Part of a small language model's weights: a variant of Adam for these matrices.
MLP neurons of a small language model. Each row is named by its layer, matrix (gate and up: input weights; down: output weights) and neuron, and shows model dimensions 208-271. Each number is 128 + 24 x the weight over its row's rms, rounded and kept within 0 to 255. A neuron's up and down rows have the sign that makes its largest values positive.
After each neuron's rows, "fires in" lists the words (lower case) most often at its 100 highest values on Wikipedia text that the model never trained on. A number after a token or word is its count.

L7.gate169 [129  59 160 121 150 120 136 151 117 132 182 171  81 142  81  80 129 152 161 144 127 151 123 157 133 102 156 147 108 125 132 125 163 116 122 154 152  88 129  71  62 153 140 125 103 141  70 111 128  90 133 124 141  89 189 160 139 118 110 141  89 141 101 122]
L7.up169 [135 174 117 134 153 125 132  95 110 108 106  95 134 122  59 152  98 114 119 120 161 142 146 123 143 138 110 107  98 114 154 101 146 155 135 131  89 115 142 125 123 120 129 146 162 131 117 103  85  88 113 133 136 124 103  91 138 126  96  77 129 116 143 137]
L7.down169 [124 148 123 115 152 117 161 104 113 108  90  95  71 110 115 117 147 129 151 144 150 142  89 108 173 126 139 177  89 100 140 118 157 158 136 114 130 121 158  84 124 106 120 164 147 149  99  85 148  92 143 157 118 113 108  71 142 116 147 131 114 166 119 108]
fires in: "4" 23, "8" 8, "3" 7, "7" 7, "1" 7, "2" 4

L5.gate379 [146 105 132 116 110 148 140 131 122 103 155 128 116 174 142 115 134  94 124 105 116 160 140 103 132 112 134 129 138 146  84  99  94 160 154 155  93 118  87 192 120  94 186 117 159 166 175 123 136 178  97 118 123 146  81 127 173 158 164 103 104 135 118 152]
L5.up379 [127 126 125 173 120 141 183 118 128 145 124 150 140 131 125 117 150 141 153 141 151 110  78 117 117 155 127 113 138 116 116 108 110 119 104 146 175 138  88 121 140 120 132 124 149 151 157 143 131 114 125 103 169 139 114 138 138 105 124 127 128 128 123 111]
L5.down379 [127 132 115 122 110  76 125 156  88 126 112 127 157 128 102 110 109  94 150  95 100 124  97  95 124 114 119 173 155 141 150 117 144 111 121 111 150 159 122 141 147 139 102 125  83  88  82 105 142 148 130 101 112 109 132  78 105 114 136 138 120 106 129 136]
fires in: "its" 22, "these" 12, "those" 12, "this" 9, "his" 8

L11.gate978 [110  96 168  78 148  96 147 156 118 127 148 115 156 120 158 101 165  91 163 104 171  96 106 105 118  88 141  75 129 137 116 103 135 152  85 124 146 139 122 125 110 108  74 135  87 140 115  83 143 118 140 175 115 130 118 125 138 173 172 112 135 110 106 111]
L11.up978 [113 123 170 123 116 142 114 147 105 115 156  95 103 130 155  79 145 149 142 158 125 128  91 115 147 138 123  97 114 105 103  82 140 158 158 161  71 136 154 138 143 159  95 133 111 135 124 131 101 145 110 147 128 142 146 114 124 115 151 120  98 132 137  96]
L11.down978 [121 141  96 112 121 115 181 118 125 107  63 138 109 141 112 105 147 114 127 115 128 116 156 149 116 104 153 136 143 101 114 178 120 123 104 154 138 105 129 169 119 128 145 108 127 113 110  87 165 143 148 201  85 137  96 136 110 209 148 103 163  95 114 131]
fires in: "june" 15, "may" 14, "january" 12, "october" 11, "december" 11, "november" 9

L5.gate1294 [101 124 153 167 142 150 134 135 101 144 145 127 156 115 138 161 115 136 128 134 122 179 122 115 147 129 127 141 140 108 106 114 100 103 137 130 143 123 138 104 143 104 144 165  79 136 127  83  98 107 149 149 156 122  95 162 168 142 145 172  86 127 169 112]
L5.up1294 [155 125 150  79  96 136 121 152 135 110 129 142  76 130 125  67 128 129 132 164 100 124  60 101 109 141 142  85 115 148 130 120 138 111 139 111 123 106 120 108 146 166 134 104 122 112 153 140  79 116 108 106 165 120 135 138 136 138 129 120 162 161 165  94]
L5.down1294 [ 88  98 143 145 185 113 128 143 141 128 132 137 112 147 141 199  79 147 142 141 121 135 149  83 155 117 123 141 121 105 137 119 118 144 142 128 141  94 128 135 146 117 101 136 149 104 130  88 117  91 116  95 109 146 136 151 128 141 113 120 114 127 152 127]
fires in: "5" 43, "6" 17, "8" 10, "9" 8, "4" 7, "3" 5

L7.gate227 [127 124 125 142 116 153 172 151 131 170 180 156 132 117 155 141 141 117 140 146 114 149 139 153 105 156 194 128 119 116 130 140 145 137 163 107 125 136 108 136  87 159 191 152 113 143 136 140 133 118 149 108 128 106 109 117 101 121 150 128 152 123 125 144]
L7.up227 [151 114 106 132 153 151 122 189  86  82 160  90 114 132 129  86  92 159 116  98  49 122  85 160  89 125 101 134 119 135 129 166 149 109 131 131  91 113 125 147 122 117 102 125 123 133 151 136 146 130 104 122 134 129 118 123 134 113 113 140 135 141 128 164]
L7.down227 [124  92 132 118 154 143 132 103 104 117 130 167 117 127 131  80 163 104 100 137 201 139 125  99 145 135 141 100 122 157 145 107 117 105 104 106 117 144  89 175 120 104 136 136 144 117  77 166 121  61 184 160 139 131 112 137  90 124  95 158 172 121 143 110]
fires in: "tour" 27, "over" 20, "ekblaw" 4, "ekaterinburg" 4, "to" 4

L8.gate855 [116  85 182 122 108 160 137  93 129  75 115  77 117 115 123 157 129 127 148 151 104 118 132 117 123 114 135 126 106 136 103 124 121 107 112 115 104  99 111  87 111 120 113  97  85 138 116 103 143  83 114 172 110 128 151 156 157 134 139 139 140 130 135  85]
L8.up855 [158 162 153 107 138 123 118 127 159  73 110 114 128 105 114 133  98  99 145 141 198 135 120 145 133 143 136 122 135 148 114 139 159  98 103 179 160 149  96 111 119 143 139 131 151 133 153 123 135 131 111 155 149 169  84 134 108 144 140 142  92 112 109 111]
L8.down855 [144 142 108 166 143 124 139 176 108 119 167 132 136 123 112  96 107 129 129 147 146 138 119 135 118  89 151  93 105 114 111 103 138 133 136 135 167 126 142  99 156 170  77 150 115 137 132 149 125 145 164 114 110 151 108 163 174 122  87 100 101 136  90 121]
fires in: "for" 27, "of" 16, "by" 8, "to" 6, "against" 5

L11.gate808 [200 126 154 116 152 142 126 116 127 160 113 138 129  86  91 141 144 110 154 176  94 165 162 154  95 117  87 118 119 108 119 118 146 154 130 127 152 122 100 168 111 108 160 103 111 159 143 144 136 176 115  94 130 125 119 147 116 157  98 130 105 107 118  95]
L11.up808 [120 170 133 161 145 130 145 107 127  97 153 149 142 125 148  91 110 109 109 122 161 152 136 111  90 154 165  95 128 116 140 144 108 174 154  99 116 105 148 130 130 111 196  94 152 105  95  66 154 129 158 146 171 138 113 144  93 169 131 119 110 147 132 125]
L11.down808 [112 127 104 109 110 139 122 168 110 127 134  96  96  71 114 129 111 135 139 158 122 138 116 169 104 142 161 148 111 171 130 121 118 165 148 110 129  87 130 154 129 100 158 176 120 120 148 141  95 159  92 106 125 113 106 134 163 113 129 112  94  94 126 100]
fires in: "on" 56, "where" 7, "vakıfbank" 5, "before" 4

L5.gate448 [ 91 151 158  98 137 125 131 114 139 151 139 145 120 105  85 153 140 113 133 170 135 102 109 154 163 128 119 141 116 132  41  90 126  77 158 135 123 142  98 152  99 110 152 147 131 153 133 149 129 129  91 157 178 126 146 135 151 124 152 134 141 127 131 137]
L5.up448 [107 137 180 133 132 111 135  98 136 124 145 125 131 156 154 106 169  87 161 136 122 126  89 134 147 120 128 193 124 142 105 105 111 125 127 179 132 117  68  60  83 131 160 138 123  90 128  88 163 113 155 175 115 132 100 135 106 150 122  95  85 155 134 129]
L5.down448 [126 144 136 160 115 127 159 118 162 139 144 175 178 126 100  96  82 123 115 136 134 143 129 165 138 137 120 147 166 127 122 134 115 130 133 146 160 134 127  99 109  69 145  91 107 165 170 139 165 141 111 168 106 141 102 120 126 122 140  62 121  82 124 127]
fires in: "of" 31, "during" 28, "from" 13, "to" 8, "between" 4, "throughout" 4

L8.gate434 [129 149 129  82  95 156 133 125 115 122 108 172 115 129 122 120 125  97 126 131 130 118 126 112 129 141 136 130 163 157 138 133  99 155 104 137 101 140 125 164 156 114 123  87  99 148 138 141 138  94 150 110 106  71  86 106 175 115 135 155 131 119 158 123]
L8.up434 [138 131  99 114 104 135  87  89 107 130 109 159 124 141 142 118 130 133 146 103 168 139  99 122 131 119 128 149 113 138 121 181 125 140 121 135 124 106 165 177 121 147 171 121 139 124 137 128 162  97 126 114 118 153  98 127 110 141 134 100  95 136 115 107]
L8.down434 [131 119 113 141 193 162 140 134 133 144 135 124 158 156 127 179 100 139 163 116 161 105 140 158 172 131 146 152 125  74 125 120 152 155 131 115 137 157 131 160 139  78 119 121  99 144 127 160 138 132 131 109 130 143 162 120 137  93 100 115 144 114 129 134]
fires in: "an" 54, "he" 15, "who" 12, "she" 8

L7.gate987 [106  98 138 129 144 167 133 141 141 134 164 156 139 123 125 144 160 111 148 118 102  92 114 130 134 110 148 124 128 148 113 137  82 177 122 113 144 160 139  94 117 118 149 150 146 146 107 143  78  99 115 135 104 129 111 128  95 135 124 125 157 113 133 137]
L7.up987 [155 118 165 158 117 135 109 130 138 106 143 159 120 130 154 117 122 153 119 139 143 192 107 167 119 127 168 138 139 142 143 134 126 150 114 119 150  78 138  91 110 135 124 101 111  93 101 164 142 109 113 138 172  92 124  67 127 181 139 137 127 137 132 106]
L7.down987 [119 137 153 149 114 100 124 126 112 162 126 136 134 196 107 126 128 169 136 137 105 121  99 125 153 103 143 144 140 146 128 107 162 136 127 166 168 104 148 132  95 133 143 106 160 115 128 102  71 112 101  94 125 110 176 132 161 184 106 130 168 147 150 146]
fires in: "5" 27, "6" 21, "4" 9, "3" 7, "15" 5, "16" 4

L11.gate897 [ 88 175 141  99 118 103 119 117 115 162  95 139 142 148 146 130 135  96 163 111 130  91 149 131 120 141 119 155  93 128 124 149 140 111 105 105 116 152 143 156 157 156 145 136  95 168 190 149 135 149 104 108 158 138 129 177 125  90  95 129 142 129 109 142]
L11.up897 [128 107 130 187 109 138 136  77 120 149 134 105 120 166 152  93 123 128 131 140 128 177 148 116 145 122 116 140 157 100 112 123 127 136 131 125 119 141 111 117 113 114 157 115 145 103 129 141 117 101 145 137 162 145  89 132 125  77 155 144 111 122 147 118]
L11.down897 [112 131  80 132 123 135 140 113 173 113 122 137 127 169 111 119 102  99 161  80 173 106 109 135 144 140 116 136 144 158 127  78 111 104 100 137 161 158 132 157 135  87 112 177  92 153  90 133 112 139 124 142 132 145 123 135 110 150 104  98 163 121 151 132]
fires in: "an" 84, "w" 7

L8.gate1279 [ 84 186 128 102 106 150 132 156 149 151 126  98 162 139 143 139 120 124 160 114 142 124 138 125 132 119 115  75 127 168  82 134 150 101 155 111  97 125  90 119 112 115 127  86  65 175 150 133 164 143 132 108 143 103 119 139  90 102 154  90 116 154 106 144]
L8.up1279 [171  95 136 148 138 159 146 154 108  97 121 150 156 151 136 109 106  88 118 138 139 118 134  99 107 121 101  90 115 138 128 133 150 142 143 154 119 128 117 109 131 150 135 116 122 110 163 162 107 159 103 117 126 157 137 146 124 141 115 132 107 174 117 153]
L8.down1279 [111 141 119  86 143 141 122  98 134  99  99 153  95 136 133 140 131 132 142 126 133 132 155 146 148 115 112 135  99 107 113 109 128 130 127 108  88 133 150 176 132 132 137 146 148  87  96 128 104  90 134 115 118 152 147  76 119 103 119 165 169  86 202 167]
fires in: "single" 14, "song" 12, "album" 10, "it" 10, "tracks" 8, "movie" 5

L8.gate626 [ 95 110 100 144 132 127 115 141 162 151 115  95 113 168 111 122 125 105 168 146 113 127  85 123  99 102 125 129 139 190 124 103 133 107 129  92 107 128 145 130 120 115 175 152 112 159 146 118 128 122  82 114 117 146 160 126 123 122 155  80 128 123 106  74]
L8.up626 [134  88 152 134 116 122 142 124 125 111 101 125 177 182 140 105 133  94  93 140 112 157 105  77 143 149  94 127 154 120 135 118 147 116 114 124 155 149 129 121  92 109  92 109 124 141 136 144 106 191 103 109 127 107 161 173 127  92 184 138 120 134 118  98]
L8.down626 [153 117  90 130  59 134 147 133 127 139 149 183 124 122 129 127 133 144  91 131 132 123 132 129 125 146 138 108 119 130 129 135 120 176 126 141 144 169 112 114 109 159 137 122 120  88 127 113  95 137 142  62 120 123 103 108 121  82  98  76 120 105 117 137]
fires in: "it" 59, "i" 15, "that" 7

L7.gate37 [134 130 119  87 125 135 152 149 107  87 136 145 132 132 126 148 133  98  82  84  83  99 133 150  99  98 160 125  98 131 120 115 120 163 135 134 131 129  82 115 141 144 134 150 133 129  77 148 119 146 121 135 104 122 107 104  90 121 102 134 104 171 105 132]
L7.up37 [133 127 115 174 112 121 125 141 113 130 157 151 112 134 155 137 147 132  95 130 103 114 130 110  93 125 135 153 127 100 202 147 114 130 165 126 116 184 111 110 129 112 136 100 134 162 141 132 144 129 105 102 114 152 121 129 148  93 112 120 122 137 108  85]
L7.down37 [128 159 107 127  95  95 145 116 120 159 166  84 142 137 157 113 155 126 130 113  94 108 137  97 157 114 121 135 120 140 152 137 106 133 126 147 146 141 164 135 152 140  81 141 136 137 124 167 117 160 122 111 154 117 142 163 130 115 175 164 120 106 174 155]
fires in: "0" 50, "that" 5, "this" 4

L5.gate1393 [138  90 115  92 153 111  98 129 130 140 130 101  61 147 134 116 130 159 136 149 116 128 126  85 162 132  96 142 147 111 109 141 127 140 150 127 130 142 156 113  85  94 142 140 149 112  92 112 101  88  84 115 114 125 163 130  77 149 165 148 125 114 128 143]
L5.up1393 [153 113 135 138 134 154 112 118 127 114 100 114 158 140 105 134 142 126  86 132 144 146 102 117 189 136 143 160 122 161 144 165 148 132 189 126 126 111 177 123 123 134 147 144 148 124 147 100 119 113  98 121 151 100 124  88  92 116 130 127  96 114 138  99]
L5.down1393 [ 80 200 167 147 122 121 145  66 148 118 123  87 100 134 131 121 130 111 133 128 141 121 147 103 102 107 127 145 153 106 105 143 175 133 140 143 120 117 131 123 158 117  96 130 139 156 139 159 111 116 126 114 129 134 159 159 143 171 108 124 150 127 120  67]
fires in: "0" 40, "3" 21, "4" 8, "1" 5

L5.gate1166 [143 135 141 139 168 150 174 122 191 149 103 108 122 159 140 113  72 102 138 203 152 113 126 111 141 139 133 108 114 124 111 100 113 140 109 111 127 150  46 112 134 105 131 140 138 101 120 118 142  83 133 142 115 119 130 167 145 137 113 114 137 101 113  88]
L5.up1166 [ 71 109 157 121 128 188 114 128  98 186 144 130 158 107 109 112 121 157 141 103 150 118 121 106 137 106 130 113 141 136 108 105 104 130 166 138 124 117 125  84 136 112 145 155 125 129 122 104 116 115 110 108 167 137  94 112 106 128  96 110 161 137 182 110]
L5.down1166 [129 100 142 168 145 124 130 174 105 107 158 126  95 158 127  87 107 144 119 147 117 129 156  98 139 113  72  97 136 134 138 133 139 133 117 123  88 106  94 132 166  74 139 136  73 137 106 110 120 110 139 142 141 112 124 145  94 125 153  87 150 140  93 135]
fires in: "may" 17, "september" 13, "january" 11, "july" 10, "november" 10

L7.gate69 [139 117 152  91 117 163 154  96 146 111 120 102 113 130 142 112 122 162 156 128 122 143 142 149 130 116 156 160 125 120  97 120 133 125 173 152 134 114 107  91 148 119 128 153 154 129 113 107 165 118 111 129 164 121 143  73 141 123 113  89 194 108 120 131]
L7.up69 [109 181 111 133  73 130 112 137 138 126 123 117  95 154 151 141 136 111 147 105 103 166 112 158 118 114 154  95 151 137 147 110 119 129 134  96 119 133 110 100 103 134 159 120 157 113 144 144 142 160 140 133 184 148  73 114 146 148 134 131 101 130 138 110]
L7.down69 [125 130 121 159 136  91 131  94 154  94 123  94 148 159 147 129 137  87 106 111 113 113 112 129 133 107 125 183  99 118 116 170 129 144 137 120 118 116 114 160 128 194  88 123 126  78  74 121 189 117  95 119 136 117 117  77 125 167 145 146 192 120 112 131]
fires in: "would" 38, "can" 18, "will" 14, "may" 10, "to" 5, "should" 4

L8.gate870 [123 149 153 124  89 123 116 127 155 134  79 164 136  91 150 135 138 110 108 103 145 176 105 124 125 117 160 122 131 113 110 101 115 175 165 104  86  65 159 114 122 127 100 115 105 124 170 129 139 142 128 149 132 116 126 104 162 143  51 142 131 125 130 131]
L8.up870 [146 144 145 117 148 127 129 148 141 134 141 107 111  85 105 155  88 137 124 122 108 114 106 101 125 117 158  89 115 107 163 124 126 149 117 115 126 132 127 130 115 128 169 124 148 102 124 136 126 155 125 149 143 121 127 123 118 117 113  94  77 156 144 137]
L8.down870 [ 82 148 124 109 136  85 150 102  98  82 172 151 136 139 143  84 129 118 116 155 100 120 119 118 131 114 157 121  92 138 112 168 117 159 131 120 146 123 152 138 121 128  98 116 140 146  99 147 147 116 102 127 143  98 106  95 104 111 131 140 125 104 109 138]
fires in: "a" 28, "to" 12, "votes" 6, "978" 4, "ccp" 4, "total" 4

L8.gate1162 [104 135 124  98 117 131 132 158 138 152 145 131 133 131  82 124  93 119 121 124 115 123  93 109 118 142 152 129 162 144 146 103 143 134 125 128 148 159 107 134 121 130 125 112 135 120 110 129 185 107 125 105 136 117 151  92 111 148 125  92 149 192 124 123]
L8.up1162 [155 126 172 106 112 112  90 149 120 164 135 133  98 106 137 152  92 149 142 153 127 143 145 137 161  91 136 127 148 138 140 136 118 111  96 146 162 125 102 163 145 162 150 116 108 131  88 133 153 118 144 121 122 123 151 110 146 125 122 176  57 114 106  71]
L8.down1162 [ 92 135 126 113 120 132 111 154 136 127  84 164 155 145  97 158 134 149 144 134 105  59  90 134 150 157 161 158 195 139 131 106 178 142  90 125 149 124 125 143 167 141 110 125 160 123 154 111 115 135 157 118  91 116 117 137 136  92  77 138 109 135 158 109]
fires in: "7" 54, "9" 6, "8" 6

L11.gate92 [122 153 140 115 132 165 145 112 161 135 118 100  77 119 163 131 123 125 114 158 125 101 121 147 134 157 100  98 132  68 101 142 100 144 122 118 153 150 112 129 119 104 119 115 140 116  98 118 132 103 121 134 156 116  97  98 127 153  91  96 115 133 108 127]
L11.up92 [155 146 145  88 123 107  66 115 145 174 136 136 136 111 143 130 136  68  98 138 160 131 126 112 104 137 141  89 103 133 117 157 111 108 118 134 121 101 138 128 152 137  76 131 125 116 147  84 123  82 120 153 122 151 137  99 117 149 135 120  99 116 101 149]
L11.down92 [132 104  87 141 137 100 107 124 107 156 117 123 130 147 104 146 150 130 159 148 127 157 130 127 111  80  81 109 172 122 124 126  72 122 118 173 147 111 143 142 140 110 114 152 113  80 114  81 169 160 130 136  92  86 125 159  97 145 152  99 112 154 118  95]
fires in: "january" 24, "may" 11, "october" 11, "february" 11

L7.gate990 [ 68 126 158  80 143 153 153 137 139 135 153 139 110 129  80 136 113 126 141 119 135 140 138 113 138 114 142 134 129 126 146 122 143 144 144 140 178 131 102 128 135 159 169 176 126 153  72 151 153 170 112 127  97 109 149 132 136 107 111 123 136 126 119 133]
L7.up990 [118 117 101  67 135 147 106  91  98 121 119 124 100 149 112 107 136 143 167 129 141 182 113 162 146 118  90 142  82 112  98 150  96 151 111 141 119 167  94 138 100 137 101 114  80 143 151 139 129 128 151  90 141 125 133 132 154 186 124 104 145 136 120 107]
L7.down990 [121 104 153 115 146  96 160 136 116 115  97 110 101 123 171 135 161 141 128 136 160 144 149 178 168 134 132 109 136 115 142 124 160 144 118 138 136 168 132 109 100  99 129 139  87 114  96 149 126 131 139 115 103  97 121 152 152 127 100 138 156 106 151 133]
fires in: "0" 26, "5" 11, "1" 10, "7" 6

L8.gate1236 [154 122 149  94  87 162 128  88 139 113 126 138 104  98 140 117 110  78 154 129 137 162 112 152 119 130 144 122 138 180 113 103 157 132 141 130 100 147 149  90 158 116 136 108 124 100 165 147 128 179  92 105 166  99 106  90 149 157  96 124 103 115 116 133]
L8.up1236 [163 109  99 129 137 106 149 115  90 132 141 110 126 166 133 127 116 148 139 109 146 103 116 107 127 154 139 136 151 134 137 136  96 147 122 166  95 108  53 145  99 125 124  95 115 181 131 116 162 143 134 130 150 131 113 115 150 176  89 125 136 126 113 133]
L8.down1236 [121 114 138 119 136 146 151 123 167 113 152 141  98 122  85  75 146 123 124  85 151  95  87 164 138 106 149 156 136 141 141 133 131 116 134 107 103 153 120 160 125  86 131 119 151 130 124 110 120  83 111 146 107 109 122 110 130 143  95 152 124 121 139 113]
fires in: "to" 91

L7.gate1031 [127 134 127 161 147 157 147 106  88 150 142 170 103 135 108 123  88 126 117 138 114 165 135 129 146  59 186 137 147 139  96 121 132 139 134 148 127 153  86 151 123 123 138 100 126 142 132 119 162 165 162  78 130  67 121 102 102 119  87 117 132 129 115 145]
L7.up1031 [143  91 156 121 138 122 183 106 135 140 139 130 136 161  98 145 190 149 118  84 144 141  73 103 102 144 110 121 110 113 142 107 150 105 155 112 122 118 119 114  99 113  86 137 150 176 125 144 129 116 121 125 135 133 101 155 130 105 138  97 145 136 108 116]
L7.down1031 [101 148 113 140 143 112 194 136 103  96 134 102 136 116  91 102 157 126 153  86 126 137 128 102 130 139 102 148 173 181 101 119 152 166 166 142 116 131 100 103 136  83 139 102 158 115 112 169 151  88 139 119 128 137 143 146  82 120 100 119 138 144 139 149]
fires in: "of" 92, "by" 6

L5.gate782 [126 122 137 143 146 157 157  67 142 165 161 112 178 122 149  96 107 169 109 140 172  71 114 104 153 132 155  92 137 127  65 152 111 156 120 135 114 116  96 125 128 111 121  92 121 110 144 126 132 106 110 105 126 111 102 107 134 168 125 120 142 141 152 174]
L5.up782 [154 147 125 150 164 153  83 138 107 145 120 121 144 176 112 170  99 115 109 166 105 141  88 150 145 154 147 105 105 158 142 103 141 174  92 115 141 151 123 148 132 152 138 126 112 110  81 136 125 123 144 131 129  87 100 106 151 138 159 131 141  95  98 120]
L5.down782 [118 145 154 113 123 123 140 118 126  94 144 108 136  90  90 137 112 149 144 136 147 126 100 113 179  83 138 117 147 131 154 108  99 147 115 179  92 144 139 128 147 106 129 134 114 115 147 151 112  88 153 123 154 115 151 113 144 137  82 101 116 105 139 118]
fires in: "5" 24, "1" 17, "2" 11, "4" 8, "6" 7, "the" 5

L7.gate985 [115 103 165 120 155  86 118 132 145 117 107 148 100 136  64 113 116 100 128 136 123 146 111 141 171  87 151 128 140 136 157 144 116  78 165 160 175 103 149 116 150 136 126 180  89 118 103 126 102  81 121 143 148 117 176 133 127 163  95 103 145 153 104 150]
L7.up985 [121  72 171 121 130  80 139 115 160 106 127 153 112 136 109 128  98 119 110 121 174 153 121 146 135 128 129 139 138 166  92 161 166 160 117 141 152 121 136 118 107 115  98 117 130 105 109 148 143 147 148 158 135 148 126 115  96 114 152 114 135  97 150 189]
L7.down985 [147 130 168 127 144 108 149 176 127 115 162 128  83 147  90 131 147 141 153 108 141 129 142 110 125 139 131 127  93  85 152 125 150 149  95 148 161 139 142 115 124 161 121 113 108 107 112  95 102 144 130 147 112 117 102 154 132 107  67 158 138 115 138 155]
fires in: "7" 26, "6" 7, "17" 7, "8" 6, "18" 5, "51" 5

L7.gate136 [129 138 127 138 116 114 152 122 125 115  94 138 128 127 115 133 153  59 158 105 154  99 133 119 126 138 119 143 122 138  61 128 132 126 124  92  92 187 150 115 125 143 138 136 105 113 159 176 195 164 161  91 114 163 105 139 111 114 131 150 107 110 138 133]
L7.up136 [170 167  99  86 156 125 131  97 143 104 118 130 124  92 155 144 123 149 176 169 118  95 112 124 153 146 132  84 122 105 111 124 125 102 139 144 147 110 106 129 141 104 167 113 109 154 168 128 103 134 122 112 132 139 122 167  99 110 121 158 186 130 145 140]
L7.down136 [104 155 117 117 132 148 142 111 108 129 100 116 126 144 161 112  97 111 117 111 168 103 113  65 113 125 121 104 147  79 141 142 139 155 104 156 126 133 197 151 131  79 138 153 139 172 135 145  92  97 115  81 154 167  88 133 173  95  80 148 132 161 184 113]
fires in: "an" 96

L7.gate1037 [119 101 157 121 126  79  96 128 133  89 130 136 139 112 111 118  93 173 141 148 129 140  88 135 141  82 130 130  94 147 122  84 127 143 149 145 137  98 163  79 114 131 110 142 118 136 171  99 180 112 115 125 132 134 160 171 101 141 107 126 106 146 127 172]
L7.up1037 [ 92 110 151 114 150 136 110 136 113 124 155 155 138 127 133  89 148 131 120 136 127 115 114 140 104 133 159 149 145 130 149 102 120 147 155 112 113  98 151  92 156 145 127 170 110 163 151 163 115 116 124 102 139 122 142  72 142  97  82 152 120 130 122 133]
L7.down1037 [145 116 124 107 145 114 120 149  94 119 133 139 139 162 139 134 105 163 137 131 114  77  91 180 174 133 104 127 115 132 161 111 129 147 127 140 131 153 131  95 105  97 156 178 135 165 153  62 126 116 130 115 130 115 117 167 112 122 127 137 166 140 135 120]
fires in: "6" 21, "5" 21, "7" 17, "11" 5, "8" 5, "10" 4

L11.gate276 [ 72 119 132 111 143 115 142 139 141 103 153 126 141 155 104 139 118 129 153 103 134 133 110  71 133 118 166 145 136 139  70 148 135  95 140 116 111 108 172 121 133 108 116 122 122 146 114 112 131 113 100 121 131  95  87 121 172 160 101 137 149 152 149 137]
L11.up276 [116 173 163 115 131 137 146  77  99 125 174  93 111 103 134 119  96 120 129 182 100 122 140 103 133  66 138 135 133 107 140 104 145 141 176 176 127 133 114  99 145 122 129 156 121 135 159 136 150 128  58 138 139  97 137 164 147 104 103 158 142 129 138  71]
L11.down276 [113 120  81 127 157 143 128 130 129 152 133  99 156  96 151 130 132 128 164 123 170 108 117 152 115  88 114  96 115 143 161 159 150 135 131 166 104 159 124 118 108 108 161 122 144 163 186 135 163 139  82 129 117 104  98 146 104 135 190  86 135 132 137  96]
fires in: "february" 13, "january" 9, "may" 9, "october" 9, "april" 9, "september" 8

L7.gate453 [117 141 120 110 128 108 141 131 125 118 161 121 155  95 160 160 163 107 155 134  94 121 136 161 135 146 108 122 131 129 126 144 135 145 212 144 134 130 114 113 137 102 122 126 157 113 120 121 162 141 110 123 159 113 128 112 143 142 149 153 104 113  80 189]
L7.up453 [130  77 204 129 165 115 118 123 128  80 109 128 135 136 147 146 128 123 163 145 136 167 121 110 117 152 131 119 160 149 136 106 117 122 125 136 133 131  99  88 147 126 130 128 129 130 136 119 127 144 149 147 115 134 150 118 159 106  76  89 119 112 126 118]
L7.down453 [118 157 103 115 123 104 158 132 155 123 158 137 144 118 143 113 148 130 131 152 146 125 121 177 131 131 121 165 144  61 127 138 105  94 149 109 121 128  72 142 130 159 126 121 127 135 123 129 158 145 111 117 101 121 160  88 163 112 138 171 104 157 123 130]
fires in: "to" 66, "from" 18

L5.gate311 [134 118 118  92 113  97  86 111 114  93 108 139 141 143  85 136 141 126 112 157 104 119 162  94  97 117 150 131 149 107 134  72 148 138 137 152 118  94 163 114 100 115 100 131  96 132 128  97 162 120 104 103 125 135 147  70 157 132 118  99 130 133 131 129]
L5.up311 [ 44 136 145 105 137  76 108 150 109 124 120 114 117 153 127 163 103 110 140 114 126  65 132 128 140 130 117 150 171 101 134 131 145 160 154 122 130 151  77  99 113  99 136 119 158 144 128 201 156 137 147 128 116  95 123 100  69 143 113 182  93 162 142 102]
L5.down311 [147 104 111 149 109 132 163 131 115 151 136 155 131 115 135 117 138 142 112 133  89 111  76 141 146 135 175 128 145 123 134  92 128 125 139 141 111 110  94 160 139 101 144 119 167 107 100 122 123  83 116  92 129  92 164 110 131 110 120 124 114 108 129 143]
fires in: "7" 25, "8" 20, "1988" 9, "6" 8, "9" 8, "2008" 5

L8.gate531 [123 153 151 119 111 187 165 136 148 143 124 151 147 129 104 177 152 177 144 147 134 144  83 127 160 122 119 138 162 155 121  88 139 145 153 108 104 160  96 117 129  81 122 107 147 129 154 162 130 125 146 124 112 122  91 130 136 124 175 142 106 120 141 130]
L8.up531 [173 162 103 136 141 125 145 114 125 119 165 120 108 143 124 124 146 136 113 117 126 149 110 156 122 110 117 121  79 108 160 110 150 154 129 127 120 143  96 125  89 119 150 149 107 121 105 154 142 133  97  86 120 146 128 115 118 136 113 163 127 109 159 173]
L8.down531 [122 138  93 177 108 147 152 132 151 152  93  96 182 127 151 129 137 104 132 142 137 160 123 161 113 170 119 165 102 159  98 133 136 126 128 139 119 125 139  96 137  99 119 117  88 162 116 111 167 143 184 133 137 125 121 134  79 163 122  98 107 141 141 105]
fires in: "by" 40, "of" 14, "before" 9, "when" 6, "since" 4

L11.gate1453 [136 141 160  94 117  85 140  90 108 143 101  91 135 134 141  91 129 120 160 121 151  88  78 105 199 132 109 154 174 126 134 115 186 115 130 100  66  95 149 157 126 113 119 136  71 105 133 149 118  97 135  99 117  79 141 140 122 166 114 164 144 109 111 121]
L11.up1453 [117 122  99 140 121 153  98 112 126 125 166 179 130 147 146 130 123 118 172 141 120 111 117 146 140 111 164 115 137 142 131 130 117 138 110 133 113  92 126 178 129  97 173 140 105 143 130 164 121 103 102 134 144 107 111 159 153 110  95 139 159 116 149 118]
L11.down1453 [144  90  89 147 125 159 120 150 138 204 151 125 145 123 132 107 138  82 143 103 119  81 126 122 120  98 126 111 133  95 119  86 122  89 133 138  92 115 146 134 138 178 125 113 156 122 113 122 119 113  91 136 116 131 122 162 124 127  91  95 116 174 146 114]
fires in: "an" 92